Part of a small language model's weights.
Architecture: RMSNorm before and after each block, rotary positions, no biases in attention or MLP.
MLP neurons of a small language model. Each row is named by its layer, matrix (down: output weights) and neuron, and shows model dimensions 32-95. Each number is 128 + 32 x the weight over its row's rms, rounded and kept within 0 to 255. A neuron's up and down rows have the sign that makes its largest values positive.
A block is one neuron, or neurons of one layer that tend to fire together. After each block is what it responds to, as a language model described it from the Wikipedia text at the highest values.

L4.down18 [153 110 190 143 157  73  78 138 168 137  87 123 138 130 126 158 172 156 122 100 132 182 154 109 139  61 100 107  82 169 129 119  98  73  95 184 105  62  93  44 140 113 153 134 115 161 189 141 103 143 115 105 112 169 191 114 120 110 121 178  89 119  71 147]
L4.down29 [ 86  54 134 133 170  77 140  99 113 111 110  94 179 154 109 124 158 107 140  57 103 120 126 119 179 129 155 103 145 107 125 175  93 167 116 106 122 138 119 137  96 105  86  57 157 108  97 131  78 173 172 143  92 176 146 140 136 113 118 137  93 136 150 109]
L4.down51 [ 98 156 126 135 147 151 112 110 182 175 114 136 139 141 129 108 130 152 159 133 104 116 159 110  55 125 141 201 193 105 119 121  98 134 179 114 123 101 158 142 138 101 130 112 124  88 121 142 191 216  88 128 125 194 160 180 124  92 126 134 141 146 171 179]
L4.down81 [156 117 167 127 111 143 108 158 148 136 223 167 181 107 144 123 154 101 142  86 144  98  93 147 111 109 106 202 124 106  75  92 118 145 136 101 128 145  47 141 144 148 138  87 157 138 107 148 103  95  97 128 132 154 113 184 117 167  91 109 142 105  90 164]
L4.down143 [119 149 150 123 110 113 134 134 124 154 141 145 129  89 152 144 137  88  66 125 167  82 145 123 142 189 159 131 144 168 122  80 122 135 130 101  88 153 116 135  91 124 140  57 131 139 134 126 121 156  87 145 112  80 137 205 157 165 105 134 140 113  98 139]
L4.down181 [113  91 137 125  85 138 116 116 144 142  91 141 137 144 132  81 124  69 174 126 142 101 190  97 137 154 128 123 117 140 119 125  98 187  82 132 129 165 161 182  75 150 130 139 121 133 120 173 143 149 136 175  69 124 143 126 131 127 136 151 139 155  85 136]
L4.down281 [108 107 114  85 117 148 180 124 110 112 159 116 112 111 123 137 115 117  77 202 150  71 110 102  96  69 123 117 135 132 130 113  77 176 106 157 139 146 139 111  70 113  99 156 130 132 154 111 105 114 128 193 142 129 135 193 132 108 159 121 134 104  85 133]
L4.down363 [125  98 116 189 124 109 150 127 148  98 134 109 159 143 112 137 132 133 167  74 145 129 122 127 122 209 168  93 116  95 133  81 148 190 139 147 120 204 122 171 137  84 119 117 100  96 131 113 135  81 112 166  66 110 122 136 122 134 107 123 170 116 158 106]
L4.down519 [131 131 174 131 146  72 156  98 150 117 131  97 139  81 114 119 110 155 115 127 165 147 113 168 140 157 109 123 159 164 157 137 126 122 137  76 110 100  74 170 121  71 110 148  68 150 139 112 177  82 140 136 143 129 149 110 147 122 107  64 136  89 137 108]
L4.down520 [185 134 121  61 128 142 147  89 139 133 201 126 150 107 110 154 146 196 139 123  48 147  66 146 119 159 136 102  99 131 143 154 103  83 112 147 133 118 188 122  41 129  94 121 160 125 160  95 127 149  94  89 122 230 179 144 137 175 109 114 163 138 130 142]
L4.down613 [108 136 159 144 110 144 124  31 168 155 163 144 137 104  81 133 149 150 131  96 138 170 150  97 183 100 143 130 127 127  80 125 116 164  70 143 151 141  81 154 115 180 109 136 110 141 138 144 145 162 121 120 177 140  92 145 114 120 133 111 157 209  81 142]
L4.down706 [195 150 121 161 114 115 138 144 155 185 155 121  60 109  50 110 110 156 137  93 137 171  62 165 111  80 115 100  84 111 106 130 128 211 128 185  79 143 183 111 154 147 100 112 140  74 120 106 171 135 137  91 202  92  56 161  79 126 170 155 111 126 123 168]
L4.down734 [138 123 143 174 108 146 110   0  72 156 167 117 167 160 137 123 133 119  70 155 180 190 185 106 124 110 108 129 120 109 142 131 156 133  57  91 153 137 164 111 130 185  83 107 142 100  73  88 146 190 114 111 105  53 125 156 113  58  76 112 117  89  97  70]
L4.down744 [ 89 140 141 141 115 155 137  23 170 175 140 129 135 151 141 177 134 102 145 159 158 117  73  49 127 100 165 154 114  95 150 123 136  87  98 146 199 156  89 110 113 109 127  96  92 118  91 114 107 126  75 140 136  83 121 149  74 118  93 131  94 128 114 156]
L4.down844 [ 86 140 156 134 124 150 151 111 117 114 109  55 140 171 207 106 179 144 139 122 174 163 172  54 111  65 127 114  97 110 140 121 138 171 104 123  82  83 158 108 167 166 154 141  90 122 122 112 103 148  57 153 145 182 149 205 143 174 169 121 131  98 112 171]
L4.down960 [177 121 165 143 146 115 166  18 129 123 134 139 131 119 152 147 182 138 147 131 169 135 194 155 149  98 115 159  99 114 114  80 113  88 152 194 148 169  95 125 112 122 136 129  76 131  67 183 132  50 116 146 169 113 121 160 137 129 113 187 197 121 161  95]
Description: Slot before nationality or place. Tokens just before a nationality or place name, chiefly a/an after is/was in biography openings, and in before cities.

L3.down156 [123 106 117 122 151 149  67 142 115 100 130 192 167 104  91 129  79 171 131 125 104 176 161 162 114 119 166 145 177 108 135 132 109 129 163 169 106 153 125 147 115  94 125 173 128 120 135 113 191 129 133  59 112 108 144 106 172 142 183 160 148 112 173  81]
L3.down211 [ 64 162  83 114 200 144 147  76 104 101 132  74 163 168  99 165  91 151 152 115  92  97 150 162 121 147 113 174 143 129  96  68  85 150 164 205 171 146  93 120 136  95  84 117  89 124  94 112 122 121  54  94  68 117 122 121 116  53  99 126 113  43 118 113]
L3.down369 [127 176 100  97 165 141 128 154 147 117 133  84 150  55 110 139 144  44 147 192 185 173  92 133 120 179 175 185 164 184  65  98 160 119  83 155 152  79 146 181 161 153 134 131  84 108 109 113 111 153 121 146 183 144  92 106 154 138 108 121 120 151  96 127]
L3.down782 [ 63 151 145 125 105 111 108 106 131  66 156 158 131  83 160 117 145 127 158 127 176 130 111 145 121 171  97  98 138  90 175  52 120 148 144 162 151 137 150 151 160 102 101 167 122 102 161 113 172 109 103  89 145 134 115 110 161  92 120 155 105 111 198 104]
Description: Word-initial capital letters. Single capital-letter first pieces of names, acronyms and words split into letters, often in lists or tables: O in Olavo, OECD, H in Hesse, Hank, E in Eleanor.

L3.down445 [111 163  41 124  70  62 102 154 127  84 150 148 141  86 137 167 192 163  86 160 131 150 148  95 100 122  72 141 108 176  98 124 137 165 174 155 111 100 134 153 200  96 113 131 110 146 122 117 111 121 117 141 162  84 157 160 118  79 123 121 139 122 135 176]
L3.down483 [115 175  88 142 126 168  96 134 137  87 119 157 108 108 160  89 131 174 135 142 163 108 115  67 108 117 160 148 139 175 116 156 128 139 160 103 118  97 144  83 120 171 145 145 117 160 127 169 157 127 221 143 116 143  95 119 116  99 137 103 108 106 112 138]
L3.down736 [148  47 132 140 140 122 183 114 118 160 106 152 170 156 154 184 121 150  91  95 150 165 153 180 114 136 103 152 116 126 132 145 187  47 132 147 131 116 157 117 145 148 152 157 142 127  88 114 148 139 143 137 189 113 135 107 136 132 101  51  98 126 116 172]
L3.down990 [104 105  40 112 151 168 131 148 141 115 122 144 154  93  72 136 120 153 140 120 174 191 124 119  91  87 125 148 160 161  89 130 117 113 131 112 148 154 147  84 115  96  83  75 137 116 108 130 122 143 153 201 158 121 137 188 118 122 145 207 164 136 118  60]
Description: Prenominal modifiers before nouns. Adjectives, participles and numbers placed just before a head noun, e.g. larger bowls, most luxurious apartments, 70 cities, 60,000, 98 minutes.

L2.down64 [173 149  67 162 180 115  84 157 217  96  74  82 166 159  88 143 129 157 158 150 119 140 151 129  99 136  58 127  91 158 140 134 139 137  65 177 132 173 171 184 148 105 106 130 119 167 177 121 150 126  88 145 107 105 154  78  86 172 201 114 120 143 150  97]
Description: Capitalized name openings. First capital-letter piece of a proper name, mostly team, club or network names in sports texts, e.g. Ajax, Aberdeen, ABC, AIK.

L4.down84 [ 68 184  79 116  78 113 123 148 122 110 124 150 120 159  93 155 173 160 146 138 206  72  99 104 151 154 178 171 206 141 135  73 161 132 161 119  93  99 124 143  81  58 178 174 131 125 118 119 143 130 176 154 122 187 115 114 117 107  84  72 109 124 102 158]
L4.down87 [110  86 115 128  97 142  84 132 112 140 179 109  98 106 115 130 115 211  98 142  93 148 149 141 101 124 111 179 130 137 117 102 145 110 136 148 130 129 115 136 100 133 128 202  67 121 126 131 127 112 200 153 100  95 117 175 116 119 146 118 138 106 121  81]
L4.down119 [ 84 180 124 126 113 140  70 181 152 129 106 208 126 150 177 163 162 141 131 198 124  64 135 122 167 105 157 140 152 177 127 101 125  84  96 119 166 153 144 123 147 158  88 148 156 136 145 190 119 156 126 158 133 111 111 162 165 128 119  67 143 154 124 181]
L4.down185 [185  54 157 181  73 134 158 173 107 112 136 156 108 117 151 159 103 148 152  98 124 138  96  79 141 123 104 127 153 153 160 111 111 106  77  98  87  74 101 104 101  60 127 113 138 133  91 175 134 176 124 203 121 118  95 154  63 144 148 129  84 145 151 120]
L4.down340 [117 117 107 141 102 122 107 227  71 120 152 186 141 104 170 119 171 143 124 138 110 127 138 133 114 111  36  81 121 136 150 123 213 117 117 126 151 109 181  33  90 157 125  75 122 115  67 138 182  98  96  66 131 133 132 145 111 115  82  63 113 153 128 138]
L4.down350 [101  42 122  91 133 120 106 144 123 162 128 110 139 144 215 123 139 167 127 135 128 186  97 134 108 100 114 130 133  89 147 154 158 153 165 160 148 162  87  86 143 119  89 161 163  86 109 135 129 120 117 106  97 120 129 170 132  93 141 124 125 117 192 123]
L4.down396 [129 151 166 100  96 172 137 172 129  89 107 132 150  98 135 151 156 208 145 122  80  91 152 123  77 133 185 150 154  52 156 103  80  73 142 172 171 141 166 120 127 160  92 161 113 130 200 168 171 100 103 137 103 150 177 155  85 104 109 143 115 158 105 144]
L4.down417 [128 133 128 107 184 197 132 160  80 106 126 118 130  98 173 200 152 134 148 138 108  99 119 196 111 105 133 151 152  86 147 130 134 101 158 189 170 104 141 107 169 190 152 128 123  69 105 127 146  99 176 125  44  91  38 190 118  98 126 124 125  88  95 129]
L4.down547 [ 81 144  99 140  64 151 134 112  96 223 167 121 163 175 137 124 172  91  50 172 154 166 128  73 114  76 177 146 163 113 129 167 166 158  97 116 130 116  94 147  96 110 183 139 116 129  96 126 102 116 140 138  97 100 106 104 100 160 112 123 120 145 119 197]
L4.down712 [121 156 122 187 133 107 137 141 160 129 172 159 106  84 123 143  85 138 158  56 122 174 163 119 185 107 122 154 135 124 140  79  99 200 104 160 163 145 197 125 204 106  67 181 171  58 106 128 121 119 138 154  55 104 152 123 178  96 115 139 163 171 162 139]
L4.down715 [195 103 111 137  80 146 132 152  61 153 107 102 134  94 134 172 112  65 123 131 127 109 140 110 182  73 184 111 151  76  95 172 119 128 145  95 163 141 156 140 137  87 211 104 104 100  69 166 129 158 119 132 126 174 114 103 142 119 105 114 100 197 149 116]
L4.down885 [122 155 152 145  88 160  96 167 109 133  90 183  55 145 135 196 113 170 141 158 162 157 135 132 110 136 130 156 122  86 124 145 138 143 183 124 204 127 138 112 120  90 133 134  78  94 166 116 146 104 135  97  84 204 111 118 120 194 128 119 112  60 125 169]
L4.down901 [109  98  86 109  77 108 116 155 126 163 126 143  70 142 103 139  65 146 108 166 106 206 110 125 125 127 131 154 143 130 171 103 178 123  73 124 146 189 134 184 161 133 138  93 123 166 127 123 131 171 153  94 139 157 140 119 116 113 120 134 167 174 146 122]
L4.down913 [134 101 143 121  78 155 121 178 122 130  79 137 142 178 115 147 151 111 151 151 176  98 136 151 102 112 115 118 149 136 163 189 102 108 139 142 114 147 139 117 107  66 157 118 117 119  81 171 136 167 125  90 109 122  85 141  99 105 105 125  87 120 171 132]
L4.down943 [ 93 156 133 155 154  99 177 177 181  50 114 160 173 133 115  93 139 108 100 145  67 127  99 109 119 133 113 118  94 127  98  98 143 163 234 141 124  92  76 162 105  36  98  88 132 110 132 102  99 122 108 180  59 114  96  66 140 129  75 150  70 174  57 118]
L4.down999 [112 125  83 117 134 111 114 172  92 144 159 113 123 141 170 173 167  89 106  94 166 138 161 140  88 113 125 126 103 138  45 130  98 121 114 129 138  65 142 158 186 179 146 135 116 113 151  68 194 144 161  78 111 111 202 118 117  73 212 101 168 140 168 118]
Description: Superlative and comparative adjectives. Adjectives or their endings before a noun, mainly superlative -est (finest, longest, biggest), also more, first, similar, notable.

L2.down510 [149 145 101 171 136 153 145 123 129 131 123 150 182 167 170 185 130  83  80 140 131 179 210 135 101 146  89 173  83  92 128 150 157 122 118 125 146  86 160  96 128  76 115 175 134 195  87 148 148 126 208 160 174 108 108 170 117 146 143 134 174  79 116 127]
Description: Definitional article "a". Mostly "a"/"an" after "is/was" in Wikipedia opening definitions (was a Norwegian meteorologist); also coordinate "N", table-cell pipes, and "one".

L2.down919 [135 125 114 111  72 137 137  81 102 131 144 168 171  55 144 175 176 166 132 126 153 138  81 131 128 125 134 128 121 139 126 124 113 124 111 111 139  46  90 179 134 104 111  39 125 110 123 135 125 174  78 126 150 131 113 113 115 171 125 107 114 119  66  79]
Description: Year-prefix digit tokens. The leading three-digit piece of a year after "in" or a date comma (199, 200, 196), plus decimal points in score tables and places after "in".

L3.down7 [146 145 143 156  79 150 103 142 150  84 132 110 185 200 149 113 157 186 207 115 134 136 115 125 144 102 123 150  42 130 137 166 180 173 118 140  80 115 152 121 161 139 139 186 139 152 136 106 163 150 134 150  95 174 115 145 135  96  63  80  95  73  77  43]
L3.down485 [151 128 135 120 146 115 148  69 150  73 174 179 123 122  96  93 100 125 111 129 134 122  99 114 166 171  80 105 112 180 136 132 155 115 134 120 131 129  80 138 173 188  57  91 137 199 107 120 133 120 124 110 176 153 109  81 136 155 170 120 108  99 109 112]
L3.down759 [137  77  97 136  94 133 208  59 175 123 130 165 121 130 154 113 139 131 127 100  79 140 100 203 152 121 114 157 132 111 103 140  86 111 170 152 131 199  88 177 126 105  81 159  79  67 130  99 127 101 143 135 140 102 167 173 117 153  70 130 152 100 133 126]
L3.down1004 [135 106 127 143  99 121 110 134 169 109  85 174  89 166 148 107 212 160 161 168 125 160 101  95 145 157  91 111 140 162  96 137 169  64 166 152 106 106 204 139 117 152 159 153 127 120 121 104 155 168 169  98 126 131 130 194  65 138 125 163 144 157 141  80]
Description: Location-introducing in/comma. Fires on in, or the comma after a town name, just before a place or date, as in born in Grand Haven, Michigan; hospital in Hanoi.

L3.down202 [116 123 158  79 128  86 110 150 162  94 121 158  56 103 120 185  47 148 153  50 148  99 150 129 133 159 124 147 122 154 123 168 196  87 148 169 186 174 203 131 132 118 157 117  97 126 134 162 131 116 109 131  85  83 140 158 184 144 162 106 102 208 118 128]
L3.down314 [162 137 117 129 150 125  61 153 137 102 116  77  51 105 102 172  67 115 189 151 158 114 115  97 116 192 128 152 100 160 191 110 162 134 178 112  95 159  84  98  97  57 161 131 141 117 155 204 143 158 129 110 106 126 140 115  88  92 152  87 122 153 150 134]
L3.down335 [127 163 153 134  80 100 143 134 158  95 146 119 142 102  82  96 163 145 120 169 136  82 122 146 160  56 105 141 205 115 186 135  72 154 174 133  72 154 104 123 141 116 147 147 107 136 209 114 119 117 106  70 112  84  61  90 129 121 181 137 125 127 118 180]
L3.down374 [144 116 126 151 108 156  93 116 107 117 139 181 106 101 102  78  86 141 127 123 163 166 152 137 124 118 179  87  98  98  99 149 125 118 168  70 150 155 129 163  96 120 119 140 120  87 108 124  93 167 160  53 138 123 101 111 124 137 147 138 138 164  84 129]
Description: Year-prefix tokens. Three-digit opening piece of a 20th/21st-century year, such as 199, 198, 201, mostly in lists, tables and date ranges after a dash, pipe or parenthesis.

L2.down497 [130 137  76 135 132 173 112 172  92 126 162 147 106 123 174  81 139 169 131 164 119 100 141  94 135 159 208 161 118 139 130 131 180  97  86  86 116 156 163  71 123 141 104 141 129 171 119 136 134 100 132 197 171 165 112 150 126 113 100  88  75 117 170 140]
Description: Prenominal determiners and modifiers. Words or word-final pieces directly before the noun they modify: determiners and quantifiers (an, each, several, some, no), number words or table numbers (twenty, 230 days), and adjective endings (Academ-ic, Croati-an).

L4.down11 [124 122 145 129 148 163 127 121  98  87 133 100 147 131  75 138 185  92 163 107 130 140  58 127 108  78 100 124 153 103  69 161 118 100 159 137 147  69  97 183 102  77 218 171  93 136 125 106 114 155 146  92  46 172 154 122  83 134 155 164  84 146  86 132]
L4.down66 [171 135 174 129 130 164 106 126  87 139 143  96 156  88 105 172 151  90  57 100 216  95  95 127 134 120 114 144 152 237 109 154 148  67 141 128 171 126  90 163 141 132  78  87 123 157 127 119 119  77  68 139 125 111 142 125 127 132 140 141 118 113  87 157]
L4.down113 [160 126  70 157 147 148 139 114 156 134  98 124 125 156 108 102 127 146 145 192 109 169 101  72 152 110 190 131 145 160  70 146  88 100 143 124 147 132 111 119 120 168 140 178 140 154 143 110 204 122 117 112 143 129 121  87 156  79 164 140 100 168 166 122]
L4.down122 [ 96 181 122 132 149 173  75  98 106 126 138 118 135 133 134 150 119 113 171 126  85  89 111 126 113  84 115  71 155 147 140 150  88 146 139  63  97 193 141 166 118  73 164 162 142 176 158 115 132 206 175 133 160  70 120 135  80 110  98 125 103 162  75  79]
L4.down128 [103 186 113 126  85 160 104 123 177 115  69 121 117 142 136  63 103 140 126 126 100 136 128 113 121 133 170 126 128 153 110 160 166 131 155  84 149 126 168 131 174 112  93 153 167 109  68 108  71 112  92 120  85  98  65 163 106 115  96 140  91 150 178 104]
L4.down135 [128 101 141  63 168 145 109  82 102 124 212 125 158 130  99 142 144 153 128  88 138  90  99  81 100 116 124 156  90 114  85 167 116 142 179 123  93 159 157  92 147 133 113 153 116 147 182 130 130 158 162 144  78 234 181 140  90 163 103 131 156 157 139 102]
L4.down231 [167 113 134 127 173 102  71 177 126 133 105  63 119 175 136 132 167 151  70 123  52 111 128 152 101 102 123 140 171 152  74 130  95 146  97 145 166 135 129 152 141 139 117 169 156  87 135 111 126 131  99 126 144  89 151 122 132 182 144 130 116 101 142  95]
L4.down318 [144 161 122 141 149 118 109 132 142 126 174 176  90  78 136 141 111  27  80  77 129  77 110 102 125 194 152 119 149 173 110 137 131 166 112 163  79 149  88 149 107 154 143 171  74 209 125 173  95 115 105 120 104 157 132  83 137 105  97  67 111 117 170 180]
L4.down364 [137 132 101 114 148 152  87  88  65 106 133 137 114  43 146 109 135 133 129  85 107 106 114 123 185 170 183 103 125 129 121 117 105  88 141 154 146 152  75 109  70 114  76 109 140 142 157 110  91 153 110 104 156  83 145  84  89  88 119  96 164 175 135 163]
L4.down420 [148 151 163 152 130 165 126 132 110 120 137 130 148 169 137 108 193 106 125 104 102 123  52 121 114 159  97 121 168 129 137 148 139 121 132 157 110 151 136 173 164 176 136 103 138 113 139 103 145  92 137 162 124 103 108  80  90 115 164  84 127 118 133 110]
L4.down564 [130 155 122 153 129 137  35  89 168 157  98 165  63 135  80 111 100 158 174 124 126 129 104  78 122 145 158 136 142 104 158 199 116 191 127 109 117  92 108 118 112 121 136 113 104 119 155  93 144 117 225 165 108 171 134 111 119 140  62  85 130 118 135 153]
L4.down581 [135  88 163 184 140 156  81  68 152 168  98  94 110 104 178  93 133  83 150  99 112 144 116 113 153 126 175  79  89 138  83 156  74 148 143 147 104 162  70 165 146  77  82 150 151 117  43 173 130 159 158 110 151 105  73 177 149 165 156 126 107 116 102 129]
L4.down618 [ 95  99 149 114 176  90 154 167  85 116 141  84 130 137 140 103 142 126  89 101 110 134 126 190 106 128 111 122 165 127 130  94 169 112 159 186 100 113 117 145 144 131 130 113 123 109 115 123 147 188 129 144 168  75 145 106 120  75 161 125 157 125  94 131]
L4.down753 [ 61 137 107 140  80 152  16 101 142 143 132 132  70 132 134  98 125 114 154 157 127 165 110 111 146 174 127 100  99  58 152 187  98 110 121 177 171 166  57 141 114 104 131 114 113 201 115 131 101 157 110 140  96 144 135  84 158 148 177 109 118  63 162  97]
L4.down755 [106 140 155  91  98 168  96 129 110 113 124 161 114 154 146 140 131 178  97 126 119  95 164 125 106 136  96  90 202 157 149 149 115 109 124  99 150 174 124  76 105 154  98 138 112 142 105 131 155 101  46 143 180 129 180 136 141 166 138  88 157 114 101 104]
L4.down944 [149  61 123 234 189 142 129 228  91 113 169 124 139 131 116 176 164 144  74 119 110 153 127 170  88 116  86  32  79 108  76 133 101 128 161 143  74 110 126 126 120 150 115 140 122 114 103 110 109 184 138  79 146 117  94 109 148 135 138 138 119 158  92 131]
Description: Year number prefix. First three digits of a four-digit year like 199, 200, 198, 164, usually after in, during or an opening bracket, as in in 1996 or during 1998–2003.

L4.down3 [106 150 163  76 119 106 134  77  72  71  73 125 147 160  91 121  98 101 120 140 144  92 101 127  84 152 125 159 186 197 161 129 144 172 109 132 154 100 102 159  94 172 141 126  73 137 167 164 127 136 117 126 169 122 122 158 138 173 110 118 110  74  68 130]
L4.down16 [135 115 167 126 103 124 144 127 158 174  74 135 107 128 130 133 120 172 139 122 104 139 140 104 123 147  65 170 116 106 121 149 123  81 119 169 127  93  95 111 127 138  50 134 114 112 161 111 130 146 128  62 104 154  93 123 146 120 106  95 133 110 126  77]
L4.down91 [ 60 145 154 118 107 147  93  96 105 134  80 148 103 142 139 153 178 120 161 104  97 174 164 127 116 151 127 114 147 123 124 127  80 131 130 103 173 115 113  63 104 110 158 113  89 153 139 127 175 179 175  88  94 163 184 102 111 140 133 150 106 126 149 141]
L4.down154 [144 148  95 114  85 136 108 158  73  98 112 134 120 134 154  78  97 116  59 154 171 127 122 164 143 132 154 127 130 136 118 106 175 188  53 157 155 127  94 159 146 153 107  60 126 128 138 151 117 108 125 170 147 132 143 140 161 162 112 109 137  89 152 112]
L4.down171 [160 132 128 126 159 145 141 140 110 163  60 144 138 163 100 188 144 113 108 126 136 133 137 132 122 167  88 119 201 142 165 144 119 102 184 169 179 122 114 126 117 159 177 178 129 173 153 139 119 154 161 118 115  74  79 119 163 148 186 137 132 135 125 186]
L4.down193 [112 113 132 113 128 155 172  80  96 192 110 143  94 114  79 147 132 123 131 144 120 139  85 121 174 162 155  79 157 166 100 147 141 129  88 178  86 111  97 117 134 144 126 115  67 143 167 101 130  95 104 131 136 162 137 155 144 101  65  99 142 125 137  50]
L4.down346 [ 96 123 164  93 210  88  88 155 118 135 180 134 170 100 137 115 111 133 152  99 135 153 163 107 151 110 119 125 131 154 123  67  84 125 115 137  85 180 161 106 128  79 181  98 110 159 162 163 154 163 100 151 104  76 174  88 138 126 151 137 139 129  85 174]
L4.down388 [ 96  67 133 154  97 108 134 102 133 125 131  96 122 121 140 105 140 129 101 134 169 106 130 139  85 157 115 184 167 184 141 151 121 143 129 134 175  73 130 113 143 148  68 120 178 106 103 154 115  97 127  95 150 121 157 153 131 113 138 111 135 136 141 113]
L4.down495 [192 183 113  93 155 148  49 184 117 153 137 190 148 132 118 134 102  89 124 136 154  68 116 151 116 163 144 157 176 170 137 122 114  84  75 154 113 143 106  29 113 143  56 168 177 186 153 177 105 109 139  47 140 165  89 117 152 132 131 141 151 163 115 108]
L4.down571 [116  41 163 137 120 106 127 143 104 142 135 140  82 157 137 114 133 117 175 177 134 119 136 127 204 147 131 133 135 171 193 137 223 116 112 112 147 165 149 151 133 186 132 114 114  97 127 101 103 138  54 114 121 123 166 124 172 175  79 144 153 143 121  71]
L4.down630 [ 82 135 156 131 150 162 141 187 113  81 160 121 128 167 107 134 141 137 129 162 142 100 102 155  34 140 137 119  97  75 146 110 113 102 150  69 143 135 126 134 186  68 135 131 162  78  72 131 153 169 109 133 124 117  83 130 170 127 125 115 153  73  94 114]
L4.down651 [167 170 137 131 149 147 182 170 133 111 117 145  85 133 150 125 115 189 107  94 100 104 117 190 123 105 131 146 160 171 119 146 118 137  89 133 167 105  57 145 155 104  88 109  98 138  98 200 109 107  82 145  59 111 179  62 157  89 104 123  93 107  68 121]
L4.down691 [ 81 125 125 103 185 106  99 177  68 151  98 134 147  96 114 117 149 114 157 117 146  91 103 119 150 224 146 118 135 141 142 124  90 157 148 113 131 188 146 119  90  67 101 105 128 147 104 124 118 171 126  89 120 156 106  82 126 142 195 136 116  88 127 137]
L4.down809 [101 112 113 134 149 116 143 199 100  95 108 172 150  73 130 106 154 138 134 169  95 117 160 199 149 132 137 189 106 136 168 172 133 123  54 136  84 133 162 117 119 156  81  84 161 165 150 164 125 157 138 116 146 149  96 126 140 134 108 176 145 143 140 121]
L4.down888 [ 75 140 137 148 104  74 166 100 101 169 107 118  98 114  82 120 168 125 153 140  82 117 163 156 143 146 145 126 116 139 152 115 124 117 129 127 154 178 115  77 139  76  88 108 121 156 134 171  76 198 145 130 135 168 163  98 166 134  83  92 143 213 139 118]
L4.down1016 [100  82 164 134 104 136 111 195 107 152 105 202 178 123 121 137  72 123 148 196 110 113 154 199 127 155 159  92 137 109 109 161 145 115  48 168 154 136  97 131 134 104 160 105  98 110 119 136 138 105 125 156 163 172 109 100  91 167 127 102 115 126 130 132]
Description: Capital A/E word starts. Single capital-letter tokens, mostly A or E, opening a name or initial: A. in "James A. Beane", Aberdeen, Ascot, Easter; occasionally "ab", "this".